MLP neurons of a small language model. Each row is named by its layer, matrix (gate and up: input weights) and neuron, and shows model dimensions 240-495. Each number is 500 + 25 x the weight over its row's rms, rounded and kept within 0 to 999. Numbers have three digits each. A neuron's up and down rows have the sign that makes its largest values positive.
Before each neuron's rows, "fires in" lists the words (lower case) most often at its 100 highest values on Wikipedia text that the model never trained on.

fires in: "10", "9", "same", "7", "8", "11"
L2.gate382:501505516532482505507509496519473526511497511488533521505459544474479456529529529518523515494498500511518492499486486569502553485532505477489502522434471489496492484482549481521481513499534489491487515515464505506504478559493517489447500559469535484488491506515469507544489518539497494512487534496510475512486496457480530515492492458501536479481507450507529537480492504532465505530478456494518498524509500484480490469531502490541534516468517470493451536527507475509511516461504456511513445493495471458491532514501508522488501498507492468516513502525518473505523480472539476553509519495471476467500497524539508460468489493503508492530472517530542474481506492496546473524505473489448462512515518523469500503469522492496582479481482522481494513509500489482514489516529488
L2.up382:521483513516483507497543463471450563508528524495484529507533511467515467485506499496526518500459513486472502498513481515500542518528535506497487500462491522486526530499491513563515519491522497473497536505502480489524471529477492502514504504469495537495512531502496507520484487517477452482511505489478485470492530471459466498505527509497497471509540462518511488520543507526504447528542474490489496485513527450522524459499506497498569497486479473492494526526515519491528500495499503537537465493501526464492519500440501507538487468513510477518534504528480474522499484433533488504481513519527446498528494504449512537477467490523522534522474513469454538481522474508528487496521501517561507498524481507460454495470488519502519543484479487520496530467513426495522501493506429

fires in: "member", "members", "world", "into"
L2.gate2095:475490543476530499495452534546550520473532479451490519539520541479502482481487555476511480481505531491518509535492483473542540514485486526531498516484514477523479508507499467484491504478507530477515484482515501474446498502501482518506489512486479499521496523539502499503498518487508475517484493514496486479506471460530516483455513504507515500516489491433478509526485503492492553506507521484511483466496484482495514504473512472543486490540534515491464495496466492466490457507481520473491511529538529518512514496499474446481521537487492497514464459443497497485484509500553528510505541500549509536474478504486474531505503523545474522471505520498545519483514506514486521526463572505468478483497486497525460506504498457447498575466468487527483476497496488484518509510514528
L2.up2095:469554494513528522521492514573474546457505509535519438496525498552508451508505514458536521515508547462515492494504540509491518459509506527510497493507493447510526519522463474545491479467504480511502500520471481550488476445569514494489512534505500491534491490485466476516499472471487525514536509506492518454518472493446516495488475509501494490468534494487491517497536474486461511557541478460504479469542513515519508489466497520541519487502495506512506471510481521476498465520536527509464518491512533495498519455517513479521479502504501498504502464495523466502480515505489521523529482497489518478448531497516481477501446468476535489517461472499538482508514539444526513520474494476489488496491493469493484518520530468478475505506519507499548513536507461494462476508511472

fires in: "of", "time", "bethune"
L2.gate2066:439449499476509492516513502548554514520469507496504479523497538476502527508501528501523495531497520506487465498458560474503519529509495524489441490522482526515504462538535500496489532491518481554511480507513496479477488518460489514500530499507516492476461497535477507478462479465517513507511514479485538497476529519483497462523472465497473491488478504494511483505503494471520473474502538496453505517480543495521502512484502539489522515487483489494505511490478538463576503454485500466485482488484499503519508489492459473484510501457521418519497504499454536478484484558516537505513470496523476486505487508522532517445484503528426461491486540526495464513452479485464520489474466448493475515508487482535513535510495566521537508492474525494511470465496472471511494499485501
L2.up2066:487516516543495510483507501530519498542494488461461505519527508492502497510551539475519488513488477517507488501502517488483496521470553503490510555533493544478458504567485513484464497512528536480479497505523471517458541505508460519495537513497506506493457510482455579524524506479485521496540511492501491539460491487523468516528483490530498500488495511469531524551475514502476482500514508532509476515494504506494487534524505520531502488522489514485508499436455531482512464500483496473487487505492560518503517491500540490470527514518530484479474497560467484486484497493476538492501483496514474501500446496535513485460589537476465487548524530509533478506536504499483538492492480499505527493543508485499492512518512492512502499506501473533531533511495526506515479483440506

fires in: "as", "been", "had", "was", "attempt"
L8.gate1206:506490463493574494479488529470549527515534479496506509488512499474484503505465468495460502460511483501479502486488531497502461480465520510476468476473510481492548507435505522500490513480522528516468496478541515475493477545521479495514485524473495514469511516529476463490481515471556491540513486493521526528504467497473485495479498515515509544530471498513503509528510483439513520471511496558486522514481511513532540502476499494471476514486485455519485485484487514501481500498492507530531499513522479463499552498500579503482478544528482465526530488523488489479509517523472525469547509497502499469510521514490527586461486496513500497478546458520511494466515510502457533506476480534502468522509547502532477517490502548485475489489507519502489526495487456526483552512517515
L8.up1206:483527517508522500521531516553484471486520523526495451527449502498487512512477504443458513490506504505501435481562459507475513513509544504503596481507484479470498564475474467507509523515503500519501506489504486493455516525466464455496509516497507497468499449545486542465510501476530507513484453516531490487506473469460497507501469514508507476497493496500492509489482508482484541526456498503503500461520473510526489503481487481534544519497494491501455532496518486514555493480501498525488518476477494462479515498482536548484501498478475530539484505504465514521511452490537488553506519499467516524500450482499506470486523530459508464485489487491463503496487525505504491521489537480473495505432524512519515497470556500526449486512511501484470526494513487474554488562513472

fires in: "as", "jean"
L2.gate1018:500484531516519499479516494500491453491464506539498517507550530483477466449488445477492541474495515529495519509575485547504475492494491518486468511540498480502566495496516497518539542547497534487455493514515504481483488478478565519524464511518506549517514448533489489460521511498481503470498505510450492529511510483497522529503512523535493493468488473542495500466493488487498522477502457499502532540502533525471520491534410503542501513497463438532528509491503515486534500447502556506518537500511520529500535505501495492521531470512471479472501520512511486528520482516507523571560491513517510518504496508473506511519502505510489522475547517494445506485486531528501465487472523471526486460531541490525481490502502425502487481514505532514530518461511492540493489508486504
L2.up1018:546521542495528482451520500504475514500505543518474501515506563517433506496545520507538512522450493484521509462515505498530503516509486519520481511543502500519558493505491469503554530486532487549503526491476478470522488501475491522509471515535517490525565500494496479486493531496444501504485556526488492515488498508547521486457555542483505528490502525512503491494513495489478478524494464501516487499506555448465520467478523481508508515475487457476501479507525482463514523459470514532524533510490477521505535542540497491480444476530484500476533519471507538525509525472526523508518540461504487476501482507523506505501495443538483462480532496508474482493500532504550491510507521469539486470507524509513490535477511516497503451527505546510521502519507470464452499529495495

fires in: "under", "on", "of", "broke"
L2.gate1968:525504498516469488530477486492522504500527478485528519514472490511522499502520491475512472555508516461507498485485486498486526533495513513523513478449522534486456496499513483534524508507509528486486535467488498548466497522566503445532509501530458473471459479520504508544506481519507459493531539531516466491505501509507497499522492501476484472521525485494514506512528518479528538520492475506475484424491519531508549533563469520534506437481524453522493505501509460502515502454489523516512518475515467530482508543517525532528495517456546475441465499503460527548495541511517465514499463502496461461495522490492527454522510540571478506511507510504490473502480482503495508468495469473491513500518511491485495504472513485526474470509510497514471485508509515495491520495483513
L2.up1968:532466509455491475504517465468546533477463501456483474519506496539518500434533515476505497552524468461515458492490506519490482524463516565525537512506561518498499516493505522498510490491484503522490540462527518512539429494542526453501466521525507495471491502486541521503489472532527507514508470533482474489471488517483533465519500550499482479523467474464529506483480504543522524529530514514481488495525494528536507486575475522531491463498535501531467504526495501451519486475484527465478487499527487487490497508573517504511472485466504517484515491507520476531480501538500498488486562506487529487501506484495512488495517531493543489490497535498526520471465515517515511477487509487503512461509512469477493483516488530488456474470512542496485474512481555519511512502483522

fires in: "such", "as", "so", "too", "more"
L2.gate38:483484514503502524495522473467499468516513472502481476509489492497521518494495481481515548456499519500508491528484487522480528459507493517495473515460511488456528495498531475466495517473496490474515480476491444457438515498507535507469556500510485552508522454495538465551486524506492517484497507511472484525570535542475520539460506552529502519521473492509440505481481508528472484498497521496500504472512485524533524532540485466510465518491436446503500489539488477497490513477567445443530533536435486487544496509535476504528520506473521520486452511517522493540531486503509523518543525489474501517490510518502526533499469440516474476458472483450500541525521470474524499473538523499465502495516577532481509509559514499448489505468470461493484520497533511510545483510503509
L2.up38:525478497447494499525501506527506504524513471433474528509491556502552523520506495509442506480504519533478506467478524466509559495469492469506545521471541462504489544485510475542446554528486525487464462475508464492510476490463503520529468515500446468466526539492479483489534515481498508512500461498570478484547522476529536511485446462477497478505491492496481495481469486517526492506487507472492477456512566507562488477496463482480506532483473474492491465498531481494530486541469516548503471526479483467492484507480480483532486470551504494507514483515519518522509512502532499536536530497502531447475495514537489501501484508479492537472467480524512497524515497467515437557479483507526490554532552490489498474550455500517518508461481489492493530483540442485499479474558442

fires in: "of"
L2.gate1548:478505465518501490538512526537527531521490522516528471491473502487508493467474476512463502499519478500492518488494480511509461474503483493483540468505541512533529509529521518529481528505467452499508488516537537500508488533491511543473498530520491503483487508507474503519515471486482515512586484473484503446476493537473494469503536474507512497469501540492490478497489464496468455489514554500505490475527503509488494524476485539529519537456483511530481502549479483496477503501504505500534504505510459511497481502439537495538508529448494478493474518509510512506512545476510521487498508519500479510508509518549523547508503520495500511510543487518526528506490517449530486503479499476494426509464529521500459523495496515521486489493504491553501489489417510500509481497477546
L2.up1548:485497476572516527529509521496523468479513501532542411508529473487508537455485473452547486499523508494481533522482505461496451499482505539479483520507505521522507482505532468510489524532472489499522494538516487465493498450489505497501514510523482516526461523471519543521441516504491509484510530448498550511456532516525508483512495506490499491501498506506505496513491560473495492511474521473493499428489507477495490495519500537488592497489496490490482509523500464508487480480478481514537530450499490506530445481466530493504492528451468475505516513529479520504465528508480481487477531507508484492520518438504513459533469505502480477492505515504495495510473500495548512516500513470501485488487539499504458446530548502496514479520518500544543494523498481481428526564502493

fires in: "on"
L8.gate1149:549542513468471488528476524471499492510505495488502490521533534481496542465543501534491483492474498529520489514523461505489481518477465517544469498500508517504483490478531444523514506506511507469465503552497480510508480505515537490474499509485472496526473534478494506530526518447535521534549496537466497498453459466518536499479465502492514463489493489496542494522486485528545502543505506495498479525486519511471500503518519449483509509511490440496462516492486474515494484488469483518489526476527472484495502440466499490523538521476500478478468522521471496507526502491472513498515479460479469511474519508538500490506509493477513520492556450512537501475508478493510476473496520459467495496536506462469505459437511534544507507535470479496487520518541540582531500494487485
L8.up1149:498513477513509569533497560525478495536493493468501487491528492488478555496527482504446529446468540523499499513503460483543507517484497480524498496501500551549484528464513486437491458457529478503546569477513489493491471477521464494492503484465515488483498489472523518486533499504499495488502551459482498466485504514530516488505470484526522488468510565488518507493545491497508472505502488549518506497485500543508545468510480489495499466495486475500492511499502507503537494481510519465522485492534486547494539498496520476496489451492484551514528531509510475508508491487497518500537504465495508492498519465503554495530478509508534569544526412474531480502536507444508462505495513467464451545503490480500490504485526545514457463531472486531440459457489535537493502513518501

fires in: "in", "on", "made", "elected", "under"
L2.gate2290:491535513556492544529473493488516516519529490490531524488514521524489513507506535490464501510510515531503451499526484479520520509467512499507532535476485569483488485480445495508477465525567520466570502528467483491490465535523562507489502506476497452540404499495520492547492518476500506489524536477482502505520482471496503502540485502515507491502493517488476428491494529490514498496512523462477505478486482490521484514478452501505457530486501513508517449528508498498474527450473501487476523501487499460456493531481522500554502493476540461528507517494555540520488482478481494543502500531545473478468495525504501468502522525515522552537541504504474502523486489464480493489487528508478491488477496513531533519490488490527507491490467529461491506478484519522521479480501471
L2.up2290:484490532512510445515515464526521496531496494528494454475547514552511498490582519499473482506498467502497498460514469472476519523523515528522465500518523468475463464515496538496502466524536447490510517508500505528529494467529537498500508464507484532487502447549493499491480514511488490523491558505514475448473512554460477489513515542498509537471478512471556495475461531526513518482495476473472469527524507512515546495470453455501478461540472475522512494510444497526506515513508498530459493508507504526532494468494499512476528518474514536485552445516473509528482503519525508512464504513494477505495486531549489500494513473494522495477549521511504493484542501515517529516506510523508522503496491490483481496518456526484447502504492454535491528512503572465538468511521514

fires in: "and", "to"
L2.gate1923:455474550523479514490489482469456483503491511538525492513518515505513492542509493499452537509482481528496506491482521513535522483481527504561491490477492513471441508502497475470518526490518504505478526483475473509502536480515520515539520482441471558480483499503504501496519478523528489474524475503486486550521544508505543461509489460524498545524501517505505467488504492496530484506520481461516517489527507518527489487486467498486536466434490473503486522532509515535494485532496514491519517539491505505530474433502518500508543503535502518505495480522498510471590509472497456484499490487479529501514523460532526486465476517501435489477501505477484450480474501485511501513517502494498471490517551487454500523510523497489518519526459517507505477489518529496542468481528507
L2.up1923:439523522470527493495516516486487485548535480505493486530497494513536504501547485531509506483518479529515522482463512420520498505488504498529494490487523510526425501428480463487502548530455509527520530502526495505506505508490525518510533509493484559475475482534518453479477512513487477511493481526498473537513534506545518491472512514472563506526486492530498495533495537517449500504529507482461516526549523509547539501478426471510511512454502445518494496524515520475526483518488489474491542535466466521532496469494519551457507492505483533469468495517504491503528489486491475505482495470511504535540534497514519579509509522513446526498516487524501474501521524523510494495552469524521494478475525497483505514485516450516485549495500556554503477513517553511497520477549493

fires in: "on", "the"
L8.gate1728:469502506553490491477507536516476479531508487504482499511487543586474498464526522539549531494491497473486519470516517520501499492478477478509490510546484511509492491508521489529553511415504471477487483478488498544488509510459528494520537471552527522532507545491461488504516532491535536479500570527510495473550479538490498536468464537475489488529510513477526500450487502511487481529453494556522496485533495492515484556518517528485509470525507484494437502476533492508537495506513508510502505541521483518504479499527515492505502501466474486492518534480526474513519515567488484548512503475503493477486517496528499508473494511509493515449487499453476502530470512505525501490500487514499502503501499497549490491501487506500522510510460527496525501527515489462519528478520499
L8.up1728:470526513511484522457482517461488466535506491464487500521531515544510515488533491502524498529511556501509482505501491506497499484500489496474545527479511490494468503523512464545513502457494516504493508497492499583483498505442540500485483451568482486542491458488478489496509520486523547527486525518481507449492479535468503498493449536471477503518503508433490565486473492493503495479445493507508512456493481459478495536469602536466557475481489528510514518473515484474525488528518512501502503530514497510488478497509546501487532510465468469537549517516496470488525498506462506480535499481481516472480481541508489519496565507515468509458481546462479511524518472498517518467500490511471465504521521494508493505485483484535503496535495477534489518524518518518459512479499454

fires in: "this", "gp130", "gynecology", "g"
L2.gate1124:527477508505482497508550507537528497481511526501498507487540516526495504459453502512531486527509514503511498487511531482461508506484491511510472493523455507516505495528509505514521477492514503558437513504499491479519536458519520467509473493478532465523520535518402474499525520499502507517514540465481493523509460482504519494497499501503506499518494517519486517495480486554504520484507498554484539518556489474496513472487460498503504511494492495512490499537531530492493498446456537508518480511488475464465492521498487529476462540491451516451518501525458464445489503510469577502504568513468543481530521488477506474483501460562476488482535476511492507513496519517519520522543499510518480480489484470517508484540554478484452534469494497475487519474452491483494520505507549
L2.up1124:481490490521490505488546501505492481497496525526502498464513506514508474478461528465514523445493517498537500473527509441473468460489465506499482459501481485520484508491474526468525499490503515508499522503534438516518529452536472517531446514480525499518524504494453477489483449521507477506524458473508506468485479505531513486500525465494474470525496528539471492468518505531561489529488519532515493490514473496552473490534466536499467550484460494485508525499496521510486507473498510478491509500486492485472498520475499503461499542477472472493511511480514475461483503510485546555521555550534514501497511492441501503486466496508476514504493521518476543499463489503514491504497513507493503499462541472506479509504499500483488503501500451517469503442496495501507535515501509

fires in: "1", "led", "started", "ended", "built"
L2.gate45:500457549514553509501447506452512524507498504486487480479502490487511472502536499545505544497497526483463472495483456451488451503501508475503524448516521449478466455517515509483547473513523491520489483451492496458509496513518525488508535506541547526499517522503518482475520503527505487502497451493461543546496507468545514540487530553483493476548522485482520465490553472504489481484516514519489480449516467537532481515482480480495472497517510479482459473500469473519499479480524499478490497463501505511509473504520482510533529490477499499485433538548487485511511506498528497467471469485464485524478539504505481491495494482500469529496502499532626503501502527476513491461508498500475522513508510512503457521504491486473487521510524524509523521486504502503507524483478503
L2.up45:513497507499524499513487514481485529545498495493511506516502499470520470528499528510512539513489530484518476476475462502507496515480445509528510464489549516507468481489547476494447439508515524503498499508477536524532503514492521504500508483547517505469515523510503541502499494524498471501499483503488514538460518486500507496486498497484470490538471503497520517517492477520478483495518514513488461504494493513473488478501488475515466505502516460532443445497524515498554509531499466456507485496532528482533448472518494505529494471429528473481469470525475502499551519452516505471519527501488506457499529494513513496531460491510502494551463512532534478506506473498490518508514477499479486526490497520506445493505489513503488531532478547502495487505503533539494474506451491

fires in: "the", "same"
L8.gate777:522446505514481549489515481480505494508429509529480496472478514550517459502506509506538505457523494494532471501493440560525550477500494510514502520530509481485525498512490497506500526479527501485508489487476508483510527539507489504468511521518485518504504491522492491517501497495501484516493495486499485487525504510513480512487514520491486506465466466500479457494530508517526466522464525511452485505511486488522539481527498530489547501529474517507459553492500479507508486529496498483519483492472475501484532531470522522476520397493503486537529541498546503472501490526570545505493516482475523536491506528490503485456476528503497548483477508520497474495473532487512495496529478460494498511496483509522509506506563520481515500486428492535512478467472439494529511510553510
L8.up777:507481486507494541508500505476480507486485511489526504473465514508505515496511511519488527498486463540540478480497472552545507505534464536502508529537522481478538455512479496477499522510533511545511505506445517483502510507514489462523486524536483491489500489500504517515503525486517528496468477508501510442481460502486504493498512511481532507466456484497477463513503539465517454507448470514455480510499506465549527512496505535517510546538492497549479525490505508535488514515498523479500490494474497460507532529497516507481548424484490468539531569514564524470467510466551523473504521449480530507524487527503475466479503474495496537482485533482568491512494520472497528545514485472502497516532487492488527541539543519526506497511431495547502502485486463502518549497547500

fires in: "other", "of", "million", "000"
L2.gate2157:472479425486511466489513466576509530478487494529501498494466482538517461469460554500514468482505493507539460501493531528539502561504470499509562480525533505513546474507477434517505527524513485521504499500504469495495534474463548520529477478536476453480496553484532497530509527535492466493490524505489484488472525517484521500492488491547502511490515511502463501533486490513458511553492501508492488541470469524489427525483494493501474508459487554466500496482513504529520456483502500505508463455518465451471522495544488462468512529453512490503517487505488484489536536487499504548530548487543509509488517500453543493489494500506469490475456497510508462509490531489516485492509496487518510522527469518536475490482515503524503532514493501523463497562538501487499480483526519
L2.up2157:438508512544540550484501454517505515503508481471481481452519460491473505489486504473507531529508507521495491475506512512528513532451501481490486491499520486461512481496485506487454539495491525481544486530468525482501524480500527496519493458478467477480481506498505481484538481476513519482540539484450518482512502493491492505462480478547505527472529498536494529530475522531512478517503489519519497500499504431503442511531473510499496532490516528474535481522526488483526521494501523494478547545535491450531503473534545481471515512514469463495540517512437463483511485491512539552475507482567515493504504474494466505502477529510460506480519488513491494534545468489507510513500498500519524473510493557511471522487503520496499499534513540514515495469518499483558455526576483

fires in: "of"
L2.gate862:478510523488542479492489457508452468504474522477521480511497495484526525502472520478518508527510487532509462500490506548500472511505491490518503502486512502476479485482506491503479499493526475507512485503526497493455526464495499555532496484544473484517491488497470499521511525519480526486467495462519506523505511533497431489504530496503492505477468505481507460480518479504475489489480518491454502489509521506502497517470493489532501517516517481497513495474488475501510470517532477472483489497502516494487492503512497477475472480507525436503486531508467509513503519511511515521500480505492466495507520553524497507527539495510545527503483500528517499520533502505501495477476470537470508508458463533518470493473443511531482494517519534488480470489515516550548459468499495
L2.up862:484495553518531477500516480536527470471500515508531504500523490471496484500440506484509532541497500508476484500496463504511485503508530504498474514483513487490466459493478481500462525477491489486495505479501508480462485482489518509561480491519481495512488502508465503569514520470497479492429496450467506518499511553485513475544438508519463460497491505483479443519514500508489486486489497499481466482497497501525514513484532487497482535515532510528489477492478495532504460516512479457485516505482542490510497488521485470492492507486483469512540540521498500524495544503488512531540499518559463528512476504506487460528501536501489492525484511518542508523512494496506512543488464494495497533482476504510485514485475485499472515518521526508481483513514496492519496498524488

fires in: "being", "was", "is", "and", "or", "were"
L8.gate1186:481508482516495506470467525544493504474526500485457483463528508486522510536523517488486509489536510490531450502543486468533505555453460497499476530508506531506524507506540562464506534488474475491517487467516518477524522488490537496498543521486457515501516509509506499474524483513508508477498493465494526501489482518486493477518475481497485507495553550520466428523457463509504505497459531479573455501529508511499488486494493465558510485467514461508508495519510516502474518545516500468466510508490507476513501518467529537453501471492497494446462518483496548478491470453499471480525487498494483485491538515531502525496481513543471491485529500486456476518476548559466520509498513477467489514502489462507503498488515528503497465503477483481506518528500560483505528460515497
L8.up1186:499498497471553513499484510487515523545511503449474487479544506522485492508483495518472506496504468555498465483486508456547478513489466532494493544497500538515513512512536533516491510517449483437472517477472539481508515518464493511510547488503499521546519544511494498481509521514482455471476536492539502538452480476494509516488530525484499509520508484470491442501464515518502511506485522487485487496510468479520497484542517510539438458492488489477488495493500501512466485509492511470487526503493490442534508506512509468498502488485532477476571565532492499488478457500479507495519506487498513496559499536477533488519507510493496444469525519489442474514525555527509508472524486505510516481463545505476521487465476482515477491483520480495548523489465521492497515491504469

fires in: "of", "for", "as", "access", "entered"
L2.gate902:433491539477506499500502501498488478522522517494495490478477492497466480450541515500472496508531491519535500490477509481484515511531502467488478512481495477460493459486499479491502536518501478499471530484567515528501487542504497495534540441514481538508515497539490545470526485524504501462509543502495478466515516544480498482493523489503544483478444503497469492533479489497475493493450465490509519450474467458497563505521487484486526522478430488507464482504519493475536489470532536506489498517518479512506513519459460488503481468508485516522467479497498465453457500483481516525556514473488503457483507453483497483463500514503481535514513508495470496452462521531505530487481488522477488478488510488545515556473556524500539502504512491528496494527484486529447457486504512
L2.up902:528483518487485502520473485515501496500484519501507490525471519504476484442512503553444501488477526485544513523458513529570483505543505501520493510533493458522511471494509492502477508483510443499515505502522474480485515530517443466498517453511436508518477461522438473517545518521496413447430547513477500457501518497497491525497548489496507505466497496486501494502500482493477513461472509488468494475494526469474500500505490475489530540507444468550474477536505557555495485487481494518521488546502509487513541487484480505476538532525455489500519525528567539472503494519521516528529486505514492497537498532494491490536487477505481490478520498501519491476447538510453516473496481529474465476483513527482505517492490507516472493516520485497512523497507493545435509465507504

fires in: "was", "were", "is", "not", "are", "been"
L8.gate1554:496475491522514498530524490503530479504468489508503474485485558493483503458498497454488521495520492519493532472526525517484472491476470513479475521489493489497536444469522523519488528537558504474540490507530511475468526524505507477515544506481483521499541514495537474482491472487479473500472492443503487548446455517505488534503547500525534556532516550509481483489482500493440512458499524521438461508518456491507491544481504557468514505491499457524504525487474452490485481448488484497513506484503500490534504470474527462495461455489490469536501485531504457487465492542521485510513560508505490480512541492482480492490484503496553478444544500516527511493499491453496521472476492503493508494526515522497509498508462503534471499501508532504487486511501498466484563522505487
L8.up1554:486500501558489507525488504507492507489489490482499457472499504515485523499503494529513433482530497502509462523494458522544463503505506498500496530511506518485496481509496516490531508516519475512504480492449526450466537529485497474521512503515525535507493497552518466480484477493525527536508520467510531549469511492506460494499470474492486494515524492485462480510472520511458553486518496503494498500513491522560523531481487537486554486540509549487504511479491500505502480519505507518544514459474502508481457499439498499521512527497512454537507501523498451549504511524533500466523466508467468496510470453536560501479499471490541484500535526519462512526509502445451480489510485498494497466560531511469474499495529471489505515508507486516488510503515484513476515502517521

fires in: "of", "to", "on", "in", "out"
L2.gate1210:508530519465484516468462493498496479531518563507477543486516528517504474477472506484449492493518463540472440476489485502514480507486514479528478481520549505505489508481493490488468509513521487551484510532468516496472493532494526523485486528513475516504514533484486501502450552523519523535518526487474475460522474467529530513505498476534480464542520475478488488508511485494542514521486522477491485477475472512509528525524471493541502458490446535472451469545524523500544522467552507457533561498515492497502472521517480513517486526473509517506519460475491491516503498519491497547527488528504524515477526473485512547514509534526498458486505470484494477533531465504504553483490505486510535480500558467528500526512521501527479524477451500540494456479523494515513506490503522
L2.up1210:494480476468492529481511516513489467520495490494526509491514511524534478483536492502530481570544512480492498497539489515508477498492469514511463472530511523475505507551520478497498499502509476501497483529497506524508487516550498520484478490520540517495488477482503498487474510533466508510483513491497542487507517508521509504523503514501504516512486496454535533478489475473520525456492511511479519472523489481512525502495472535535532483474505483495468580509485503496480519438467484475523486489524531467543483468471477495468544527517497466532480493476485517452510476521531547521475524509497527495482491494527474451530491485489510505518562481470523493495491508501499510525486492498468514494505535479516475503496480529479466445457517501477511480571445497527513471494485523

fires in: "a", "an", "have"
L2.gate694:491519538514530498522468506490500506514490507508514491499491500513492505518501488521446472527471484506501527451462502495533519509523486519489522478458513471563465491504510487528517525482544512487484455490516522479484436550471454481467569541476479510489540501517499522538504510479489517516553512516500467533497496477500485500533420493507522506496514483501458478544550483480514499477485515514491507506489482535514495495521537532533474495448493463505472478491512482479512490493557421496464503481509533466501480481497508490530502507497486511502513471502535523502507499503517514475480516475483452492467475504539498548520512504494505478464505512515546480492523481516509497495454500539493527483496478471492498489500517511520520545472487451501492517475534500519487497520504492
L2.up694:501482540515468501492520472516472534496509540529495508510522505557479500553561468481491474497446538474493487509500510489523464530524492517508478469483485488548522516473486493514515488543457452487506491501497511461487455505515447497495544530497551517435524511522499502518508496510493458520496498533487509492490508521547524496497475496550512485482440503493491507486496519515584514498514550519488504522516483506540492535491515528515489516463544536516501483456502504516524495518520499519485490470493477505528476469489464507545454510519525509487516481514522517537494543539461515507501486495510464489458486474519500492462503571492509460508472498488531500521475480457462492555482483484470490535510452458496504496512483502485497508442480515505496481481499481518509503513507459

fires in: "first", "la", "le", "second"
L2.gate76:582509511495495484515519495463505504512512554508519488502485504508498493500506542542521500497460538491513504439520495494482496528523530568512492512531565462498510458505525484500519505448496555499494490508492504529453444524512509495516488482470473488506496538483460472510493485479494473497538516526476546502503516491507512470496462530526522494503501454496507475464442535511477488504522523524544490465487451482534524508498492491481461506499503438513478492482523491524514525466494499505520511498478510493509524521492490491537522453513530473510528478506500464487503501523515469508511516500499541511514503503457527507506531456573507497540538479545482527522497505485492492531464498528535523515425525536511509501531499551535495505461508451538518564544482516504503509503515485
L2.up76:569529494542480478549521528459560536508521503482502488523462511519471530511494519528497486489484472488536515512525501519482459503468533512498466477516511466473509440510507479521484461486518522515527447481471517512463455481490510495498465482471479484505534512460486466508466469492498423535497519492514493511521512520476522481491491518508539481491502488523486466506501531529488509492478502493523439450488484461505497514529545510485497502500475472528500508521507454536537517469534489478505521490520497486523562505515492507508527472528547472509537473497544483470502487489477522511535473495517520500517526467469480516472503468547494494512514473523484546507501480445514427492455504514508488494462537516541539491466498557501523485452532428495526481518527512475474518486484481

fires in: "a", "an"
L8.gate1826:512480507523477498479477458498506488520488490484515479472483518468495472526458509528468519523523500450501493502492505504541503485509484550530469522490508542537508505486510487519503538540512462512468477498484485465509458491561487455511509498471511541460464489523497481507498529491526488475457492494452537513464565502527544504469478507506467541494462479477492444499489526524488519476520505483511510490501487475527499491513528524517499518496532486446481454487523558492471507514491494519481491520551469498501497523493494480503569529439523474513501463533517493516502533493461495529501523500507481494481518506538461514482499556522512496525480452539523503480491482500454489515504484517529507458565518490523543486496451490488539485475469481500460480451471515471500539502496529
L8.up1826:457496482449490506506533532500530493507516485511483486494477495479515485518509474492467461491451490519533477455517464484492466542485476497490513462442486455482516493508475511477500479513501488468515533510476529527440516521491470496488520471514444476534491514490512520509513530492479495505514499492498498429481474540531502501498511501459561506431487532513537503510496525523525462502538510495474528505488547473461513540478532510500469508519496522536496504469517526488512539523489512534507441483454514528491512523488486528504475483482520476504492523488518482520493499506481505516521456465444446492545498458510471503477533486476527525474469511531573514516529500542466536493489473442478504527517503480482529529490494490475531527541517473536516509483507486523519523465554516

fires in: "by", "on", "until", "of", "since"
L8.gate1902:502494419484499525512547503523503518550506500507486482541482532499515479513528508529505493499517486515469492503528506518512515439499526470480508522456533477479520530479509507518547534505494535478524505461508499477544460522481512485498536475484488478540465469507494483503484537486508534490489499501492440489516487483529499489539486499508479474523495529464509534488494491486500473488472512470466494473515508486546510484482551483490492511536505488504524511512467515473517489515529521497555483461459483532465478454530523473526550485490487525455520483503501510492494493457500502460536516497479464513490516514482543500493495451514490504468543496506511502516489513499462487550463495465509519499509492483519479520496487483526507468481487493479475497552489452456480469500498509
L8.up1902:518518483507491562510500509500492509480514456500501515526517479488506509455523480501507470489478488513525497516496544500468499507425529483460483476517549460494503479531501475492509477524518544529587522456488525499499492478551476475503479509489481481493434456492500513471534500479536470495525476498482484465478545531497492477504481496460532495492499522483524503484495452497473480470455446500516499497475490494444498563479497506516481506481479549496498461507457485496528477508527520492525465508496524507498523482516510493511514467500506522482462512504547502508466518446502520483501500489503552503524493539527530523498471508509504470480515513495531489567491493508485470512483506454466467512479474449458495544464521522519505446545477515517453467504494505486506493464495451